Part of a small language model's weights: 7 heads of 64, 22107 steps.
MLP neurons of a small language model. Each row is named by its layer, matrix (up: input weights) and neuron, and shows model dimensions 16-79. Each number is 200 + 20 x the weight over its row's rms, rounded and kept within 0 to 999.
After each neuron's rows, "fires on" lists the tokens most often at its 100 highest values on Wikipedia text that the model never trained on. A number after a token or word is its count.

L5.up380,191,245,205,199,210,190,199,179,231,228,204,218,210,202,199,184,223,217,239,236,226,229,180,214,199,187,196,202,194,216,220,187,163,225,212,177,203,199,196,198,220,264,209,219,183,189,191,193,203,171,190,229,208,194,223,189,182,206,201,196,218,177,182,173
fires on: "y" 52, "il" 22, "hi" 8, "h" 6, "el" 5

L5.up494,202,224,192,211,228,209,168,178,178,181,205,194,178,166,186,195,217,203,237,248,174,230,187,203,163,200,209,209,224,197,209,203,165,211,208,170,172,223,198,242,178,239,215,203,240,159,180,215,188,206,224,185,177,194,197,198,183,173,179,187,207,212,238,176
fires on: " m" 26, "min" 13, "li" 9, "ten" 6, "ll" 6, "t" 5

L5.up842,193,180,197,244,188,172,191,193,216,189,147,186,203,199,187,201,205,210,209,222,179,225,219,193,189,201,190,205,219,204,213,223,208,180,208,207,217,233,214,210,194,218,186,244,194,202,200,200,215,193,174,206,208,175,198,208,216,218,189,169,220,169,184,205
fires on: "b" 12, "h" 11, "th" 11, "um" 9, "vo" 6, "er" 6

L5.up765,197,217,179,192,165,172,166,195,196,196,211,168,286,198,162,191,217,186,193,214,207,186,205,174,180,217,196,185,191,186,180,204,199,209,194,189,198,195,199,218,169,182,209,206,182,212,204,170,138,224,196,221,220,183,158,172,180,203,184,200,181,184,176,178
fires on: "it" 24, "st" 12, "ol" 9, "n" 6, "for" 5, "t" 5

L5.up178,231,198,206,197,202,195,174,209,179,187,179,171,199,197,172,188,202,221,194,209,172,199,196,194,198,252,164,182,187,183,164,200,228,182,187,197,195,243,221,225,224,162,192,171,192,212,196,192,179,204,176,217,182,198,208,244,186,232,197,163,212,199,189,194
fires on: "f" 10, "if" 9, "op" 9, "p" 8, "at" 8, "g" 8

L5.up66,220,208,221,215,214,174,203,194,181,231,193,200,198,195,174,202,198,205,181,192,220,204,212,196,183,206,181,181,229,201,166,224,188,229,163,232,231,233,235,189,188,156,210,204,166,168,180,193,225,249,200,191,195,194,215,219,200,194,189,191,175,201,191,191
fires on: " pa" 31, " (" 26, " Pa" 13, "ten" 8, " Un" 7, "ur" 5

L6.up612,182,228,198,203,158,213,193,202,196,218,214,193,222,198,190,166,178,233,196,192,217,192,204,171,189,202,171,174,254,193,223,198,231,220,216,175,194,231,191,192,212,212,203,193,233,231,168,184,206,199,258,207,238,209,189,221,189,215,214,158,181,178,228,165
fires on: "ry" 21, "s" 13, "e" 9, "ri" 9, "el" 6, "te" 5

L5.up724,186,192,176,233,209,199,176,215,195,212,207,198,192,189,205,177,178,199,187,191,202,175,182,226,168,187,165,188,218,188,218,211,188,216,213,225,205,231,219,179,210,204,214,223,209,173,230,214,210,185,210,192,212,212,217,199,186,132,193,189,181,208,174,183
fires on: "." 31, ":" 11, " career" 8, " m" 5, "or" 5, "l" 5

L6.up818,201,193,193,204,152,179,189,199,201,220,189,176,174,229,187,179,190,213,202,182,161,196,199,192,218,195,205,192,201,188,220,219,191,203,172,222,191,237,228,208,205,201,205,212,167,175,173,193,246,210,213,217,233,221,174,215,199,238,180,204,196,192,159,204
fires on: " who" 30, " (" 12, "ri" 12, "en" 7, "ec" 7, "amp" 6

L5.up230,236,222,204,199,175,183,194,187,186,189,199,186,185,215,160,182,176,212,191,221,167,188,203,210,203,185,237,193,211,195,207,219,210,200,205,225,208,207,185,217,176,234,202,196,196,217,181,208,212,240,205,223,193,190,205,207,196,228,222,196,171,181,210,184
fires on: "ci" 22, "el" 11, " Ro" 8, "ro" 7, "man" 6, "ti" 6

L5.up512,216,206,205,193,170,142,213,232,187,228,199,188,208,205,204,187,195,200,227,205,188,198,216,209,200,207,192,166,250,239,210,223,203,225,209,180,202,223,207,219,172,189,197,184,210,190,163,184,211,247,192,223,179,216,202,206,182,202,187,202,173,200,219,164
fires on: "en" 19, "na" 18, " by" 11, "al" 7

L5.up316,205,185,194,198,236,202,195,187,219,205,218,186,216,186,227,205,181,242,184,201,178,196,190,190,181,193,212,184,221,221,207,215,202,199,185,229,228,214,189,231,194,204,193,183,178,142,185,238,208,208,197,174,202,208,222,165,149,205,175,215,211,176,198,203
fires on: "en" 30, " " 21, " record" 8, "-" 8, " |" 7, " in" 7

L5.up509,239,226,170,225,183,220,203,179,199,204,164,200,207,189,169,202,229,183,195,207,227,261,197,198,180,195,175,188,221,203,169,213,204,218,225,193,198,228,198,220,188,214,188,181,183,182,248,202,198,245,167,199,240,216,222,200,195,193,201,187,212,199,195,209
fires on: "'" 37, "min" 15, "ol" 14, "l" 12, "al" 6

L5.up117,219,198,183,191,181,183,187,202,218,188,226,170,198,159,201,185,187,206,217,227,187,213,195,203,204,202,151,175,204,215,217,213,192,191,206,183,201,231,206,234,190,205,195,180,171,202,181,187,186,205,149,209,249,164,203,205,219,230,169,209,222,197,236,199
fires on: " " 54, "," 16, " \"" 15

L5.up298,208,223,201,202,206,177,199,194,214,213,203,196,209,186,189,203,216,219,206,172,214,161,196,208,200,217,183,186,181,198,179,186,189,216,167,163,218,189,154,183,188,217,203,208,188,164,228,202,212,215,205,197,243,220,240,206,177,151,203,217,190,215,188,225
fires on: "und" 15, "us" 9, " (" 8, "ography" 7, "or" 7, ":" 6

L6.up190,224,239,194,169,209,206,215,183,189,195,204,199,200,201,205,148,191,187,206,231,174,211,189,188,189,223,197,163,223,187,197,176,237,197,158,166,220,201,207,185,169,208,210,189,205,173,222,218,189,183,225,194,207,239,219,186,180,175,190,151,195,190,200,209
fires on: "lic" 20, "ir" 12, "il" 9, "aff" 9, "pp" 7, "ar" 6

L5.up454,214,203,213,202,179,186,196,203,213,220,192,277,159,199,206,175,203,200,218,209,205,234,172,206,212,227,196,180,214,229,200,215,204,179,178,180,242,210,214,201,206,218,224,182,222,171,192,258,269,198,195,209,219,187,218,266,201,195,215,210,179,196,230,214
fires on: "\n" 63, "." 28, ")." 4

L5.up642,232,215,216,219,212,220,163,199,196,258,187,165,184,203,194,182,227,228,192,186,182,207,184,223,201,232,141,198,193,223,218,199,185,208,201,210,220,205,214,187,191,202,195,190,160,212,228,194,186,258,181,218,183,181,179,205,206,171,204,146,176,199,174,193
fires on: "d" 15, "id" 13, "ation" 11, "ra" 10, "ance" 7, " of" 5

L5.up855,237,219,192,176,238,215,171,218,186,190,200,189,177,169,210,185,172,221,203,215,173,190,191,223,200,185,206,175,211,203,220,209,188,222,208,180,214,193,187,256,164,222,165,191,210,195,193,185,181,192,204,227,192,247,197,198,223,222,181,190,213,199,233,212
fires on: " which" 19, " re" 17, "ro" 16, "rom" 9, "ly" 5, " again" 5

L6.up294,177,208,201,179,195,160,206,150,157,188,184,220,204,187,188,180,225,192,231,189,206,215,205,218,196,211,229,208,216,226,215,197,204,213,200,217,210,204,216,212,208,215,189,200,201,209,184,201,180,229,174,209,177,198,211,201,196,223,185,188,227,210,215,196
fires on: "d" 12, " by" 12, " well" 9, "ma" 8, "no" 7, " to" 7

L6.up240,214,187,193,200,163,172,199,221,210,186,195,208,193,199,174,178,197,222,240,217,173,235,195,176,180,196,200,130,217,199,208,206,200,190,162,189,214,204,189,190,221,189,200,177,242,182,185,194,176,204,208,226,224,230,201,199,205,201,183,188,196,174,186,183
fires on: "un" 16, "ir" 15, "c" 8, "r" 7, "ty" 7

L6.up191,172,192,213,234,202,226,188,192,193,176,189,179,238,215,191,182,210,215,223,184,190,216,209,169,171,205,210,184,190,199,188,214,187,199,197,208,214,198,177,195,186,175,178,214,200,201,184,213,199,230,226,200,181,237,203,189,175,194,203,179,171,198,217,159
fires on: " Li" 59, " A" 24, " E" 10

L5.up487,228,191,211,211,176,180,187,186,240,222,164,213,206,210,201,184,196,205,216,200,218,187,215,201,182,204,202,211,273,186,217,242,166,186,198,167,219,186,188,180,203,194,207,191,145,222,211,223,151,204,223,215,205,213,184,211,158,187,220,184,170,231,181,227
fires on: "o" 25, "dy" 15, "y" 11, "e" 8

L5.up204,197,207,192,207,156,172,197,188,214,179,207,202,194,207,213,170,204,270,187,180,207,229,223,172,181,174,180,220,197,178,196,207,198,183,199,191,198,200,190,207,202,241,190,193,204,216,195,214,212,237,181,217,205,200,177,199,182,202,188,177,180,239,191,165
fires on: "r" 33, "l" 25, "h" 5, " name" 4, "ity" 4

L5.up157,196,190,168,190,222,205,201,204,178,226,183,180,218,163,200,164,184,211,199,231,206,200,211,206,206,211,155,186,223,206,227,210,214,231,193,205,214,240,231,171,169,224,203,181,178,183,194,208,198,186,232,223,202,211,201,171,179,187,208,174,234,204,198,201
fires on: "ed" 30, "al" 13, " as" 10, "at" 9, "red" 8, "de" 6

L5.up615,199,196,176,219,193,171,217,186,211,208,174,195,213,188,210,158,205,231,228,193,206,224,166,215,199,182,208,206,198,203,198,193,160,187,204,197,233,217,197,222,226,207,224,233,196,186,185,184,179,150,218,221,184,211,208,194,169,188,218,193,191,179,176,193
fires on: "," 71, "\n" 7, ")" 6, " she" 5, " he" 4

L6.up227,200,197,205,186,234,209,232,206,218,215,202,193,189,223,178,190,239,199,222,182,172,215,162,220,148,213,189,169,186,189,219,223,190,211,196,191,202,188,176,230,199,235,168,200,198,223,227,225,193,187,196,210,193,168,209,197,214,185,177,201,188,224,210,186
fires on: "ol" 33, "et" 14, "l" 12, "li" 8, "il" 7, "it" 6

L5.up214,212,164,225,172,173,205,199,155,188,189,213,195,216,186,178,211,227,249,191,227,184,184,200,200,188,188,235,213,243,209,227,212,161,194,191,224,221,186,200,202,183,182,210,205,201,192,146,191,203,221,231,209,207,186,201,190,164,230,191,212,180,186,242,200
fires on: "li" 24, " Di" 15, " live" 12, " di" 12, "d" 6

L6.up526,199,185,232,193,191,190,220,178,181,174,195,206,235,154,186,173,180,213,225,192,222,200,178,157,209,202,189,171,219,235,210,199,194,238,234,224,271,225,195,225,212,169,161,190,174,188,214,169,226,212,227,202,215,200,215,250,187,190,171,189,223,216,182,194
fires on: " |" 25, " " 22, ":" 13, "|" 7, "th" 7, "n" 4

L6.up411,189,202,192,213,240,198,179,219,189,203,190,173,234,140,194,191,207,199,192,211,206,208,194,203,210,188,202,180,212,162,241,212,204,230,193,184,209,204,162,247,174,226,187,196,206,211,198,201,214,220,242,211,230,227,187,202,204,199,223,178,218,245,205,182
fires on: "l" 45, "s" 9, "o" 7, "e" 6, "al" 5

L5.up296,203,163,221,205,197,182,198,203,206,192,208,196,199,216,198,193,218,224,221,205,211,215,189,187,203,182,184,170,208,215,227,219,223,235,195,238,223,194,235,194,235,210,175,208,199,209,199,183,210,216,185,222,181,196,255,201,158,213,196,157,218,167,182,151
fires on: " |" 25, ":" 10, "ha" 10, "ra" 6, "h" 6, "ri" 5

L6.up606,206,186,179,169,183,192,192,183,193,215,191,184,198,209,191,198,235,218,260,199,215,212,218,221,186,216,211,156,223,201,227,182,249,211,214,185,198,230,192,202,205,229,198,190,194,204,169,205,197,220,196,209,210,210,200,214,179,170,190,207,215,174,164,166
fires on: "-" 37, "en" 11, "na" 8, "ph" 7, "u" 6, "van" 5

L5.up94,207,208,182,200,204,167,201,207,211,224,198,224,200,199,219,184,254,189,210,203,182,198,160,228,192,216,221,224,192,194,190,228,183,224,178,231,222,210,209,194,212,227,169,203,179,174,199,197,218,185,203,226,194,226,198,218,214,170,237,216,175,209,176,201
fires on: "." 25, "---|---|---|---|" 24, " |" 9, " con" 9, "|---|---|" 8, " mo" 8

L5.up746,202,202,186,173,204,192,197,201,201,224,172,212,194,210,210,199,250,209,236,236,165,213,167,203,188,197,216,158,188,217,214,212,195,233,195,185,211,248,194,232,174,203,170,162,207,170,187,184,193,223,202,192,221,207,183,233,193,183,220,202,158,212,195,173
fires on: "\n" 26, "in" 13, "u" 12, "a" 11, "ar" 8, "f" 6

L5.up867,237,168,184,216,199,205,161,196,237,183,178,183,223,175,215,166,197,201,244,184,198,176,185,186,198,227,189,165,198,197,206,203,226,208,197,180,217,185,226,215,171,218,189,202,201,201,190,186,192,185,178,219,230,159,201,206,205,196,240,206,166,170,194,221
fires on: "," 52, " century" 4

L5.up630,197,215,208,239,215,168,228,199,215,205,201,191,219,189,193,194,205,207,214,194,211,217,186,192,202,182,189,189,242,212,181,242,200,199,191,207,233,209,181,181,188,219,195,203,197,182,199,211,186,230,195,205,176,218,213,177,172,177,197,184,209,178,158,193
fires on: " di" 40, " f" 14, " se" 8, " a" 6, " d" 5, " to" 4

L5.up508,181,201,193,194,156,223,207,186,210,202,205,194,194,182,217,204,245,190,232,241,238,209,200,188,185,205,181,179,219,189,194,198,188,234,179,177,235,171,195,215,165,201,208,176,170,181,191,177,174,215,202,221,228,226,221,223,160,246,169,203,159,193,209,194
fires on: "i" 55, "oc" 15, "u" 11, "a" 6

L6.up366,203,178,198,193,176,218,206,211,239,183,164,177,193,163,215,190,198,221,179,226,181,209,203,168,201,196,202,212,202,200,198,180,222,181,165,201,194,202,233,254,199,213,201,170,214,177,210,179,199,187,194,211,226,202,205,212,200,204,179,192,195,190,236,190
fires on: " " 98

L5.up116,233,221,209,211,166,190,212,187,221,232,172,188,178,182,198,178,195,195,198,245,216,174,215,187,187,209,176,194,217,191,186,205,209,238,158,194,182,237,186,216,183,218,193,218,219,179,186,204,237,199,229,177,216,253,186,203,181,179,189,183,222,178,184,210
fires on: "s" 30, "al" 16, "un" 12, "y" 11, "as" 4

L5.up766,217,195,188,212,212,214,197,179,209,248,184,227,170,165,237,169,212,226,201,187,209,208,211,221,196,225,167,205,213,227,172,225,190,180,182,191,213,219,217,226,229,211,204,211,232,173,210,210,216,231,180,202,187,185,190,207,221,178,199,162,202,213,236,191
fires on: ":" 52, "ta" 18, "ni" 5, "de" 4, "\n" 4

L5.up333,204,196,202,200,219,204,189,152,203,207,180,189,210,185,201,171,196,214,186,170,194,203,175,210,198,184,197,205,195,196,213,201,188,239,173,219,197,218,211,191,203,231,184,188,212,198,200,191,205,170,208,224,206,201,217,223,225,177,210,171,163,200,178,192
fires on: " she" 23, " career" 12, "ation" 5, " well" 5, " he" 5

L5.up635,195,209,208,211,192,211,218,176,200,203,170,195,211,201,204,213,246,206,227,212,222,224,190,201,171,212,169,161,198,197,195,206,195,249,200,196,224,209,218,224,210,194,207,187,221,184,197,174,179,238,178,203,233,214,188,227,167,199,175,181,179,193,207,204
fires on: "i" 38, "a" 20, "ar" 10, "al" 9, "ha" 5, "d" 5

L6.up405,208,217,187,205,205,233,190,192,171,208,199,194,217,205,186,185,231,223,207,231,207,204,205,226,188,217,185,193,211,165,181,247,227,216,233,207,217,196,278,187,234,207,181,157,221,232,229,222,222,202,183,194,195,213,221,207,161,198,214,201,178,175,179,174
fires on: "t" 20, "ma" 9, "co" 8, "p" 8, "it" 5

L6.up5,199,220,191,180,175,204,219,197,222,247,221,206,178,220,169,168,233,232,200,202,204,188,190,182,183,196,190,182,234,189,185,196,189,188,177,182,212,197,215,224,194,207,207,237,212,207,198,198,200,229,215,218,230,191,152,170,181,154,199,191,191,217,213,193
fires on: "l" 34, "fin" 18, "port" 13, "r" 6, "er" 6

L6.up650,174,151,184,226,186,219,169,219,214,234,192,203,201,189,195,201,226,196,248,250,204,217,202,219,169,226,209,169,191,208,176,215,195,203,223,197,178,179,202,238,219,189,180,171,203,209,164,212,190,233,224,209,195,207,203,224,192,211,182,204,191,216,196,219
fires on: "a" 15, "u" 13, "ch" 12, "h" 10, "é" 6

L5.up705,218,199,214,194,189,156,169,159,188,215,179,190,188,215,165,171,206,201,182,229,205,222,202,196,210,203,180,179,171,199,193,209,175,237,194,177,227,210,227,198,230,201,191,205,206,163,225,192,219,182,145,200,214,208,180,231,213,222,199,218,208,181,225,216
fires on: "ct" 12, "ation" 10, "ment" 9, "arch" 7, "ure" 7, "und" 6

L6.up619,234,217,196,212,189,208,169,175,237,180,209,196,209,184,213,200,187,199,203,206,179,190,213,209,182,214,192,208,186,163,191,199,222,179,182,212,227,215,155,232,227,233,205,191,196,186,224,215,237,178,162,195,208,183,187,219,209,173,226,184,202,170,196,199
fires on: "n" 11, "b" 10, "o" 10, "li" 9, "ation" 9, "ign" 6

L6.up322,199,187,175,225,161,157,203,195,214,196,206,180,209,225,192,217,235,205,213,188,188,205,184,168,181,218,194,188,173,218,207,197,205,187,211,205,212,196,188,187,172,192,204,226,208,181,218,220,228,209,166,214,203,218,158,212,192,212,212,209,192,194,204,176
fires on: "or" 18, " mo" 10, "hy" 8, " gene" 8, " me" 7

L6.up887,165,175,181,207,224,174,191,222,188,222,177,192,180,170,185,167,202,234,209,191,195,236,198,204,176,208,197,201,211,184,172,190,179,193,203,188,212,187,181,181,201,216,205,187,178,199,184,203,214,216,182,216,210,212,225,178,184,177,211,190,189,230,222,206
fires on: "s" 20, "ra" 14, "ma" 11, "us" 7, ":" 6, " &" 6

L5.up527,216,201,203,222,193,206,196,205,206,209,211,284,171,194,209,196,225,208,205,205,191,252,170,206,204,201,206,184,211,219,214,200,191,174,183,183,213,207,215,219,209,219,230,208,228,170,181,237,249,197,189,198,229,171,232,231,188,206,192,200,195,213,238,199
fires on: " the" 35, " |" 21, "la" 16, "." 14, " Ra" 6

L5.up551,202,180,199,220,230,202,160,193,190,201,190,184,216,205,215,142,234,192,192,165,200,190,186,164,185,192,210,187,211,202,225,200,196,227,187,251,252,221,186,198,199,190,173,157,197,205,177,162,235,235,228,197,214,231,190,198,195,176,173,182,191,201,191,210
fires on: "al" 35, " career" 16, " information" 6, "ation" 6, "Career" 4

L6.up583,209,207,193,214,199,202,186,221,205,224,167,155,204,180,172,206,223,179,188,231,175,209,202,157,192,232,176,175,194,181,200,184,212,211,225,187,237,191,172,249,172,215,166,191,188,225,202,227,201,207,210,213,232,229,200,221,170,207,203,190,177,218,210,185
fires on: "o" 18, "a" 13, " /" 8, "ea" 7, "al" 6

L6.up737,192,191,201,226,182,190,169,202,205,225,183,197,217,198,207,154,195,190,247,196,188,195,175,190,212,180,181,142,209,216,203,208,220,188,179,182,241,203,220,268,168,217,201,179,209,183,220,198,217,194,214,197,216,226,190,230,204,154,188,206,156,206,188,210
fires on: "," 35, " he" 19, "." 17, " " 5, " de" 4

L5.up752,208,230,204,187,193,173,189,209,213,200,222,179,182,200,200,202,178,228,186,205,184,178,180,189,191,209,196,194,183,210,171,235,175,219,153,212,216,229,213,212,186,211,169,197,161,164,199,192,217,201,182,222,201,224,232,201,176,196,188,203,201,191,197,191
fires on: " " 63, ":" 14, " (" 4

L6.up578,189,205,212,228,211,221,202,196,221,202,189,186,180,223,202,196,233,211,189,209,214,218,194,186,167,176,194,171,183,160,202,226,213,205,208,198,209,218,185,209,201,198,189,196,181,198,169,210,184,213,190,187,237,240,214,204,131,167,195,177,222,211,213,199
fires on: "o" 47, "a" 14, " A" 10, "u" 10, "s" 10, "e" 5

L6.up352,177,257,193,212,160,195,222,191,225,214,188,193,210,170,197,202,163,204,180,185,209,229,188,190,188,185,169,208,225,201,211,217,203,204,180,192,227,212,196,205,194,185,207,191,193,165,168,177,207,203,210,238,196,169,203,186,198,240,181,211,203,170,187,169
fires on: " north" 36, "west" 14, " south" 12, "east" 12, "er" 10, "air" 4

L5.up609,194,218,188,171,217,240,212,187,229,197,208,209,198,151,221,203,217,220,197,234,173,235,208,200,191,208,187,219,184,189,169,182,184,215,199,166,212,195,215,204,214,241,186,209,223,173,202,205,211,205,197,211,193,250,242,192,169,155,165,175,236,213,216,201
fires on: "il" 16, "duc" 15, "pp" 7, "fe" 7, "f" 7, "nd" 6

L6.up189,244,228,180,178,212,197,193,236,193,188,197,171,203,169,209,188,193,198,214,221,171,208,195,194,206,202,185,195,219,215,215,195,197,211,195,225,205,204,200,237,193,194,179,207,157,187,178,214,168,223,169,244,189,223,190,225,189,179,183,196,207,215,225,180
fires on: " " 70, " f" 13, " g" 5

L6.up856,221,187,210,192,197,192,197,187,218,212,217,155,191,157,194,205,192,203,198,231,154,203,181,222,205,202,184,180,208,199,178,236,174,211,190,164,203,201,242,214,214,201,188,164,185,209,178,174,183,218,194,232,199,173,210,202,189,185,215,209,175,187,228,183
fires on: "\n" 25, "f" 19, "," 9, "if" 7, "in" 6

L5.up252,180,224,180,191,182,175,202,202,252,223,189,222,190,223,145,188,235,226,212,208,196,199,202,157,190,196,179,191,175,206,226,188,202,205,208,198,214,212,227,181,206,212,205,226,189,223,178,201,211,215,196,212,213,199,187,182,178,190,232,190,205,198,201,168
fires on: "r" 13, "A" 13, "h" 8, "one" 6, "er" 6, "man" 5

L5.up311,193,218,221,211,209,203,177,188,199,204,163,215,191,199,206,197,196,218,211,191,219,189,223,196,153,196,189,190,221,129,201,214,225,177,162,223,210,231,185,208,234,196,200,186,207,189,209,193,219,218,208,196,255,218,179,204,238,163,226,187,219,248,216,197
fires on: "e" 28, "s" 27, "o" 11, "b" 10, "g" 6, "ber" 6

L5.up784,213,212,197,188,162,177,178,175,211,203,189,194,218,199,203,214,241,186,194,210,181,187,210,171,182,213,219,198,207,164,226,198,177,173,229,193,199,201,213,194,211,202,185,194,204,196,190,194,198,232,186,274,185,168,200,199,188,217,194,224,203,177,210,207
fires on: "it" 14, "man" 9, "ance" 9, "t" 9, "er" 9, "ch" 7

L6.up116,214,200,211,171,208,174,206,210,210,212,191,203,210,200,237,160,213,191,207,198,240,193,190,202,203,226,177,192,212,214,211,194,196,233,167,209,218,186,196,205,194,199,193,192,205,165,220,183,204,174,220,242,205,223,196,225,182,186,217,195,225,198,206,187
fires on: " a" 21, "ed" 9, "y" 8, "red" 6, "rect" 5, "ive" 5

L5.up767,188,172,214,228,229,225,183,184,217,242,157,179,196,185,185,213,259,208,187,207,186,186,229,211,180,223,130,235,228,189,203,191,165,201,209,192,239,210,182,197,172,226,198,251,210,210,222,208,199,188,227,206,203,166,194,228,200,156,196,167,191,191,188,204
fires on: "d" 29, "ra" 21, "q" 7, "man" 7, "log" 6, "ha" 5

L5.up725,238,170,219,161,176,217,181,215,161,190,165,206,226,223,200,212,219,212,189,189,213,203,230,178,198,229,159,184,214,188,224,196,206,196,168,197,199,199,216,200,224,189,190,189,171,185,183,209,198,194,179,194,174,212,172,200,178,185,183,163,177,238,223,217
fires on: "e" 17, " of" 12, "if" 10, "o" 8, "ity" 6, "f" 6

L5.up123,247,186,215,233,191,177,197,175,225,180,224,162,221,167,180,170,235,199,194,208,174,234,180,187,197,201,207,207,168,198,203,219,205,224,213,192,213,202,195,209,199,238,190,203,209,196,186,183,209,188,212,236,233,215,198,233,175,196,206,214,209,182,195,201
fires on: " co" 27, "or" 12, "ed" 10, " career" 9, "c" 8, "ep" 6

L5.up577,215,204,150,206,197,174,186,185,204,197,189,211,239,223,194,178,244,196,182,190,202,223,187,181,201,253,213,192,215,165,198,192,191,212,220,198,211,211,194,236,173,213,199,199,175,178,214,197,214,204,210,212,193,157,184,187,213,204,205,191,164,231,209,202
fires on: "act" 27, "ist" 23, "it" 22, "in" 7, "ol" 5, "min" 4

L5.up895,229,188,170,225,198,174,189,194,248,202,200,186,224,205,201,168,178,204,205,211,221,242,162,198,181,223,221,212,201,195,184,235,203,167,188,186,216,196,163,225,202,177,205,208,202,198,195,206,202,215,225,192,222,221,195,191,175,194,227,199,197,170,192,196
fires on: "im" 29, "ed" 11, " sign" 8, "History" 7, "s" 6, "ep" 6

L5.up854,227,215,196,223,189,213,224,201,201,205,188,201,200,179,185,173,187,186,199,199,206,189,182,188,189,209,178,186,215,205,239,205,185,236,193,221,227,196,205,185,205,223,212,226,193,163,224,179,219,246,181,228,237,194,193,203,161,160,179,213,190,221,187,211
fires on: ":" 24, "st" 13, "ation" 7, " career" 6

L5.up162,198,204,205,203,176,200,152,205,166,198,203,183,187,218,226,207,200,226,212,207,203,188,191,195,183,209,204,218,188,203,187,225,187,221,228,210,186,252,177,236,182,200,208,189,213,174,180,199,203,170,189,185,225,205,215,199,199,180,174,206,181,202,214,187
fires on: "ll" 13, " Charles" 11, " Ja" 9, " Mc" 8, "min" 7, " A" 6

L6.up127,202,194,202,242,199,216,166,191,204,194,155,172,247,220,233,205,230,202,193,191,177,215,159,176,206,205,230,190,227,205,194,237,173,170,218,235,204,212,165,197,205,202,186,187,218,188,212,221,189,231,168,169,199,183,221,195,183,206,184,181,230,212,207,205
fires on: "th" 18, "ch" 15, "am" 14, " a" 11, "H" 10, " f" 9

L6.up700,243,175,212,174,222,200,189,149,250,182,204,181,188,209,195,235,211,190,204,198,168,196,188,224,170,204,206,205,180,203,142,233,173,179,161,204,196,163,185,191,215,192,188,182,205,148,206,171,190,190,184,203,204,221,242,208,148,239,199,179,189,255,198,211
fires on: "und" 23, "our" 11, "form" 10, "D" 8, " D" 6

L5.up458,186,237,189,202,213,240,172,153,213,210,217,183,239,216,217,174,213,193,216,174,202,199,187,213,179,236,188,164,268,162,190,190,223,203,197,168,230,184,220,228,189,213,196,181,232,229,173,220,225,238,215,228,187,211,200,212,213,214,183,192,163,226,205,177
fires on: "is" 16, "ge" 16, " ex" 13, "ad" 8, "ri" 6, "te" 6

L5.up468,189,209,194,228,183,192,144,181,175,198,182,189,203,179,202,179,185,197,249,186,192,226,171,177,195,191,212,200,220,187,220,208,204,236,201,189,224,212,201,199,201,191,178,159,239,205,178,212,183,202,225,197,208,199,187,204,194,221,177,174,220,176,199,195
fires on: "c" 23, " be" 17, "ic" 13, "r" 8, "d" 8, "te" 5

L6.up654,227,220,191,193,247,212,176,219,231,234,202,182,193,218,179,190,183,209,211,210,220,233,220,184,197,206,200,207,187,214,180,199,227,217,191,172,213,210,197,213,179,234,203,216,157,194,194,187,237,197,194,192,207,181,217,180,204,213,175,199,207,175,197,214
fires on: "ver" 14, "ri" 13, "'" 13, "ro" 12, "re" 12, "la" 7

L5.up306,208,179,175,170,169,205,153,187,200,177,206,215,212,197,185,190,229,211,204,211,137,215,165,218,204,192,203,177,174,164,212,223,162,187,211,162,206,216,172,258,216,183,193,194,174,216,211,215,220,215,208,216,213,189,211,209,199,199,222,195,173,191,237,165
fires on: "l" 18, "d" 17, "N" 11, "ol" 8, "el" 7

L5.up603,182,182,158,204,185,171,177,226,226,200,206,192,189,229,182,187,203,220,226,201,212,205,168,184,198,204,219,152,200,176,190,222,227,196,215,211,221,217,196,224,211,198,184,195,215,145,194,192,191,204,217,203,218,180,176,186,188,216,213,189,209,221,181,196
fires on: "." 64, "r" 18, " the" 8, "ir" 4

L5.up783,237,211,183,181,237,206,198,198,171,197,174,206,172,231,201,167,199,209,219,224,188,167,176,208,186,219,207,153,231,216,192,213,182,205,192,172,230,233,219,238,176,225,189,191,190,193,190,212,226,235,215,193,194,186,196,187,207,204,201,184,202,178,211,176
fires on: "in" 36, "ten" 18, "f" 17, "out" 16, "to" 4, "as" 4

L6.up519,196,173,187,222,187,207,190,210,178,211,196,186,177,160,198,198,175,239,239,198,192,159,191,213,188,216,162,189,228,193,177,201,195,171,205,182,209,210,211,197,183,217,195,203,182,215,189,218,221,208,205,221,179,230,179,223,185,176,191,190,203,217,205,226
fires on: ":" 51, "|---|---|" 5, "mo" 5, "s" 4

L5.up515,191,199,204,241,189,175,158,215,220,204,182,213,206,213,219,182,212,185,212,214,184,184,210,195,190,207,179,165,203,212,224,193,191,214,243,162,215,199,230,224,206,246,195,228,222,227,192,192,196,219,191,195,199,199,208,200,204,195,194,179,178,204,203,203
fires on: "ce" 24, "er" 16, "st" 16, "co" 6, "ch" 5, "th" 5